config.toml
num_hidden_layers = 12
vocab_size = 8192
positions = "learned"
final_lr_fraction = 0.0
MLP neurons of a small language model. Each row is named by its layer, matrix (up: input weights; down: output weights) and neuron, and shows model dimensions 0-191. Each number is 128 + 32 x the weight over its row's rms, rounded and kept within 0 to 255. Numbers have three digits each.
After each neuron's rows, "fires on" lists the tokens most often at its 100 highest values on Wikipedia text that the model never trained on.

L4.up347:167116157127137056129130151081159165169138162178104117124128168157106106147104101176096118136127154122135095108095098113178165193146148050157141133187183116115130111127129165140163188073108075121120110191057162134071170121143112141102152118155112109166141084111152181153090143114107098099132148119103161150183171121236175147089121105176102145086054136167091150107143165117121143165135165144150130133152190073137109097134152089113143057113140083114103084161158140101073127139103086080097128121177157095085104107088169136122142143131108126155134098169114149118142118156106109184
L4.down347:144118150159130134128162111192122119105124105077132143134108075100135239089135156108132096182174091136109120148176143152108091098154140153136121139097093189125111128122123143223096083132169215145129119083199099146184088161102124131125108114113114179136109146104050116161130167109133159198136174109133100113094072131033121138119162172131119128074143130139157111089106095140129137169119114097107153143108138126111093174121094098154101164173122143109149159084129082099181113136147147169147107123107081138101088174128075128135111120131114121094073148129112123160105144143187131029
fires on: "ca", "ti", "ali", "16", "17", " Son"

L3.up603:108184122112159121152135121136138134138139123128146161124105181132108131119148153096111090003105139119136147092099126081146146111094073178099104094126081140147071143114116135112131138138083118107105140159106105057200143189144060138072098134144128079095125113103092144121088132148169103138121089094135161142195111134163123168124085156090131113138169119116156126086182117111132155155134138130158152148104160142176150080196172084090186117125126154070069111042066175120161160156156104143100119071146083169096127170149176152175184114164099102144124095123156117116180111165123151104
L3.down603:102099101156150053086140141112085115116197112136097113107123112108247149067157180152181111184097065124129146089102117145162085088147184134170157153112088102133162217144134133125120130136098093135154110094163146146078147111079118158195098128096161172139153099138108128124136100094091124113116176106132154133117136157105147118158122073141147097127128111102158097175078136137118150138116167176125132141072129154100112097166066142097125120159149108148140147160132066144164077093075117122150144175165152117200111153146151074094088152106131169106140157082074168147074153122151094160
fires on: ",", " for", "S", "vis", "s", "em"

L6.up432:220155131139126062191081115119133084127145121129131195068120109129152144126112061117170116113181154106168090105122144171142090148134147105123147166142152114182141130133124119102159123106163160134122140142076113141183174105143134172058144094132105112127187116196132173142147121074140149093087152166136116178129146145182177096113114123143098083157114131132157080130143087095158071122153189166123156129156205163113162126169143116136139123105141097188120152099138131155101137106111086077103197087089141117118154126088114179132168137113128107171135098134159116135128164125059115010
L6.down432:073100137157122114121168113143149133181111115130131146124108092100198177188134192058107176077158178134178140141077187137112091173102133155136088165147118100188198180073184122098120160155065132139114130171144109065133084160132139154101149100115157136105163106155167158169103171100149097130132101175098147088151104106113144087110061088154129114131112106146112088117154113070130116159161139124114149172131101160173104124127084114169192165093097140094089113217127145087155098155164173146092134130170146151117124120115070131101072179160130144158156141172136125124144152121115133171
fires on: " =", "w", "oo", "38", "37", " H"

L3.up260:097140181093078164203159175150167123167134119068114097161076124106121149169118205113058129092118135127145080184135113159085097078108082162051190126182140130092113130079154146105088123135146108099135131115121148111176111171075183110126106150132155148124107157139117129160123121124105140110162138150169161101096142106132104155111116074132140142119112150153063139095084138163067089095155112160082095105138123120115085077126124143165087166158172095166121139128126150148102114133126184088109101136187155188156091144175148217106133136103108103158160137095172105060168112145107066138
L3.down260:160175108156125092177120142143174098141158183107166117158161130128107160138111111134124160119070197168117177098106117109126163159148148117142164085116114143148172120139082114140101141160165114107118155078190109149142165142079084178094092081150164092141098131099136131126172141084124135128091115111102144111191091139118223062155117086127188144160133088068115092173081079146124140103077110102202056142137107151135162081126047083145083165148116139150139127154122141127164169103121163139119099129137167133099221118120132062116086095181123133107151117119112157105114155165105112079
fires on: "|", "S", " Dec", " deb"

L3.up208:077116107093162144134175070173160175152091125142134103133082096092162128107063112119138106134162141136120116190108114092154077112144138142102155089115140165179086187138097159116156184167130087193125124085167140102160176176051104103101114095166094143116163114113148133190165079098111155180122168091141122055143158116115100132120069149075141100113200128121136135104110167138126150193134160175167115092130201110062125119128137128109119149096088166191103130148138224102107087115141153118130165093120157122081109135131147084169105123111148128117113167146094111072141164148136155152
L3.down208:110125169111132118093082147065140092087168094080103123098159114149122160130171040206115105130190138143166170083120097115117118077134064129185109161129128048129141154088136103143127126139121141105116126071105085087106134073137127116219152104137086134106116205160139151135132193107156111094113155071130171158142120109161110145225156078147142095083132105195168112103083142103155136096143157174070168128128119143154148133095100109150120113150101096117160122094108121063143112143132169139130115167076124146078149163156107173139127164146121118119202147151157137147122145098097125097
fires on: "ix", "x", "ax", " Of", " average", "ess"

L6.up458:091143244121174103113097156110167108128150120120106091122116085124133139136189109135128153072100125111131166142129087116159202125102118114140148140079112169097147146139136111110118119111121115159122128154173208136138072110151137119166144145086130206129111059153164177098164136174141116122123130112098111138086117155131147176148088127128142134077131121039120140042110129192089059115140144133182155146186043064068105122166083148094090120150088116098112141100116156136123115169136132129144067148157114139135100133140125098079103095129123144076111159171113070099116139199099113130
L6.down458:165088132150101136156153100079140136095107077087138103082155108140092074145173107123134149217087150140146129152145161118087153138090148155141145115165134142115118159129111059125113130177153136132118104168169142157127134115130188109139087142223108182110134117150153066183132161144109151137082132105074092045085112090092122137117137141140157133111122102202145158091142133092132103129160105169132120097134115087119106158111222092112105181108146168161152143037157172115116062117124158112091110112154137175187134165132135090107177090104132068126107099069163089103164132144095117085
fires on: "at", " Col", " following", " sat", "Qu", " 3"

L6.up719:175203140138103121175123116149119130121123102130159129122104110161147123111120127143104098154107147189178120119144051151127115112170134071146098152122168101116118151187142083152088151056139138115108113140093106134095103129148138091110143110112121143121087102158195094130174131126124094119138096164130174215143139111139140121160108190170153075098151055081180092156104079064107146227083195150142129135085171121145154179057127112189156128114092114155149105168113095152118177075157125107157133169159128079154157132072127071123141121098129107120180120116089105122118154148092124064
L6.down719:139178053131115161130103153116190164102097127119095143141153143141140023126130173107154200150142163162111125132150130119144176114140152156146104137130151113169125133113132126101089172191070155107119116190134127105077116107151151094135148127108148146075165122128126164188099171182091140119147123092127132109106115089092118130113085095119190063139080151153148088097187151045127077112147120107118088099144104153156136163051136119137159175102112151134124170108149109110195125110147201137085155163159084147159125105113127034130087133071171130132128148140153091137172138145098057124
fires on: " inter", "ub", " Inter", " U", "ma", "ume"

L6.up315:141179133082157157136172107094135128106153144137113087108117128083121126155120113088118122121172125091186145118123147098098079128060109165159096185056144133102051145107112153113183128087143125086098130152098181150122142148135142168182179101164078131142167097131149181059165116174123128118131134143128106074132135124177153101178110128122097103099105126123161166091162137089157088156140190120080099123086136111121148122135128086133050096193144114106091064074092100128124120161118047184109116132117109151136099087052109146040162155159124139094096117141076092136134170177124118136
L6.down315:156134169158143113136106119154107132137106119104109155102162025072184140138198138101155110098152172122121162119148132147118133116116176134141136154121161133141176075112134063089122162183085171182155100163120135092147103126189165137091149107157134173120101154169141126161107175159123139180132108122114147135114080111078133147088155169164129107125115107199148128162153121090123122185169156123113111141148099143121100158115143088174152164102055094172077099136156164105119105156116170147125158141159130156140141182069115055100098200078112166150123116172218095094133140133066059124
fires on: "ig", " g", "ame", " reve"

L6.up337:170183170122116055113136071107116146098166143108146107051124144199110110155123050097071123106157100196107077093116120164186090118111131163143127199102128152121146130102123115124143094128129157141092113066108146134104161140152139132153150088151126086110100126121149116161061145142155102065093112135123125064209136127152084147133108137084115109122184141104142176162153149137087116100158192163146111122118117147155088136151143124141099089094077131134178038112110141134172172104106105141119151161104084152149148128077151150117222098122117112165161113148116129138140173056123105071
L6.down337:102108167092080109174157137078088169127112110157095126156092115112185132123072131087115135052161158123116112048129108124124158167133127112146123077093140138111138080147170092150130110101101137054117097127148133076083128084091157058141175108147113165114095147139075112099105153138107122131088140134155125162084145126074077190169112177136098149083106112077143136124137132162114110121101094132103089146231103159111152085101093150171107173107148153124108105152116072154084097092130134120125165126146041167125102078135130144087075159112134170139146145110065162161108172112065118186
fires on: " under", " FRA", " author", " ass", " driver", " owner"

L3.up17:111170115135054132160164168125068110116170051051039077125096115107207159144174133131127082157136097117168131121140075175098111085130122123156120141186173127076139158072146106140079107163144127148116089106096099118132156097132158123146072123143098096060196149137192084100151185151114133170128120108116193132179151148159112120089119072087121135089126132158112168159162193141088161116214118162109108127142111123072099161065164139134127154123134144142134136104139155179077137144065108139123077125123127123130149168114117111158148143112118132147114134119103151128133141121162120070
L3.down17:119106113109042085086138125096139124094132132171127129182161128113109255188135135086088181148091088150176143103119167102162148129084109101117107070112104133151175153139112119112147094100162123128115169122177103163113143164128213112104063130176145201149098117119113136091099130077134147164145101126143138143151110119120163126096084146098041117190112118174086127131167119182080107125150122096091123131072089154083145133126159137164132131142094116146177136149125102165137112175109091081095055167154129169138128092115120119095174086103135141122122116120174116180182109181138116121
fires on: "B", "S"

L3.up657:118210045128084130181089135133154116134188120131156113098165188133147137106139180184101076131123169130103158123174129140149082137137110148118074114123126108104115176127150149154171078089152090137127122081112121136136165168197099091129098075144124109161104148124089148128142121122146103180174115139117108105130122114131160102094127118179080127134054117197152108160090185149117167120154075102120112123128083090163088130115086114100077104074133124180102099141103175117052183116135091166088093164085142121104151140109162102161092193136095167127149159187069137100140143104114070173
L3.down657:134040099159144092121120108098196138091134165076062111150085115122136157128113090137076159126118108166170072111109147142141139133200089177117141092124145125129119112116102118120145213134109164106126156134086136078164135148085087133093149093121135172072158095098108120096129112150138187147146145154154191122144168151122148141148073149064142108079058101077110132134194125155127096180133155076117134161106144141112129159121162170104116089119171137114110141119124076115135063171152129149136152191170109165084070123088087112119145086090135159072160195132162149169114171149158160083
fires on: "A", " per", "1", " Per", "5", "S"

L3.up99:147080102116063085099129118133109158085153141041129170141127118093160141102164103177172095095043154162109161132131162088120153153113121170150090127112179134107161096205144135154118060127104123110167150093158074180047193108170122108127101150176106136139182106170133115157113139173058120132146128107121136114109140083140121138108155148162170082160122171189165171126113182097119157140149061111115180123101148124120101138103120096171092125187151060080151142147093128146142142158135102146112170109109169107163113128082113106063124120132098120129152148144073134162119160062142087110
L3.down99:107141157146158131145105138120166149131170162116152117102150166122125162097092101167088123089118127122222101120176113157154132123146129165105072091101090067132147147173102071112119157171145112125174106134119154091131126088166030130131167120156118134068132129104080128122221110091144134170113189113098097094166143147151132072128097137086119166175129088101067146064161106154121097092124165193159161139109128143116131127148126135080181150150124118219142123067176135106105105100122203129163090130103109136167062196115114115129145114130147173120120094162139124122140092164059138117
fires on: " in", " m", " north", " (", " images"

L7.up13:126143135096171130126100133049116126120130123132129152142139139134098129132125127140138131110157124128031132105145130180098118152124082128122129144151132132131116124186129122135134126160159157125136128134134138135143065129100142152129201102123137130129133110128188090131044116128131132094159131129131158129159107119138104204133175136123096132022122131117227144048077196178186118124133126163128084127126181206144130095122120128124091127124122128131174155127120154126132241132123143128126128025070129123170144141194127135142129122125127067132158061008130124128129098162119132111
L7.down13:125138116141123116137125109166154114101120156140184154074163097178147166095197170167169101188061087090120072170135137146132199143133112088090162093138172080108190169152164142085130128075094075161104095158080149075091131092146126092147127130157132098166124120074190139119132085158103117186157131122112096159131115144183122165148155120177169101171113179135095131147144099117076135157160151131127182113178117171175182127148189141095131123149126087141154113141156108117125142075152090061137182144124142144111098115187074148176114174148137127127113133180115066118075119123167132130
fires on: " Wa", " von", "/", " rec", "4", " Away"

L6.up273:167164134158140113109144113147111162166132174116122048157101121203062112081084133137122126115047104163166087137112128135149125085113116186146127133123149150138051160105120131084119169112199132154094089084145066111151152134143080035172086104120137085132094109135095155137159151135116133128120125110126153239103126126133108140092131166147167138137154156199148087127072123116152136087157130191135116140118091122114122129134119096156162105125108110152174145083151115126145081167105147129181144161149187141096124100175107084091141119123117180084168089151175161143150156053080100108
L6.down273:175138147140165088036139151086106135117148145121096163159152187210113174135075091149143125098134101125152134071168091135157140137117136144133125107141174154132132161139147148142201135100149162130135125142127126130116128091106151135145101197104161117135123095127096151167181130169122147099180105140142111131073160122146116087147087176149110138150173132121098128146159104088133118149082139167196118218154149041126154136150138198160146130150149118077150160100078097129103136158114080155146130163083145083045170131127063183212138116169053130128119124098135176166110115142163139145
fires on: " Rock", " Rh", " Air", " Scar", "Z", " At"

L4.up105:082153137126150146155137177115155163156164160170104149093069107062146144118109103125034134121105131189130121149133133161143114125182097111100135140167114188090103138139115184115135165146113098148141180131137136162181150140140183155131138118129107124115132117140164130174134124167099131114076116113156146089120118083180125061152145136129111133106148151100150163154102133197143171151182072084127193137139150087096085097142082095112148130147126120150127062148120093103025103082087108123028168110166141087106117110141125187143145131177122131114067078169044137138106172094154149142
L4.down105:139140134074075108115120156125136079167103087114070119091122132137125221112074166091126118136152126162170090049167113164106138178083122157147103136137128159131120162153130160123129130135117155134157121109151123079172105150106091143130135156182189130162132093108187144108086127171152121196083130104146164114085091164110155088033161101156158111051118117126092139158095142194131138145121148119094126114089170143090134126136126100204085110146141189124039093137087082146127126168099144112086142155175157158107103113122077121170129104156131135145066122154139055111142170149150124088
fires on: " no", "ti", "ta", "hi", "co", "ali"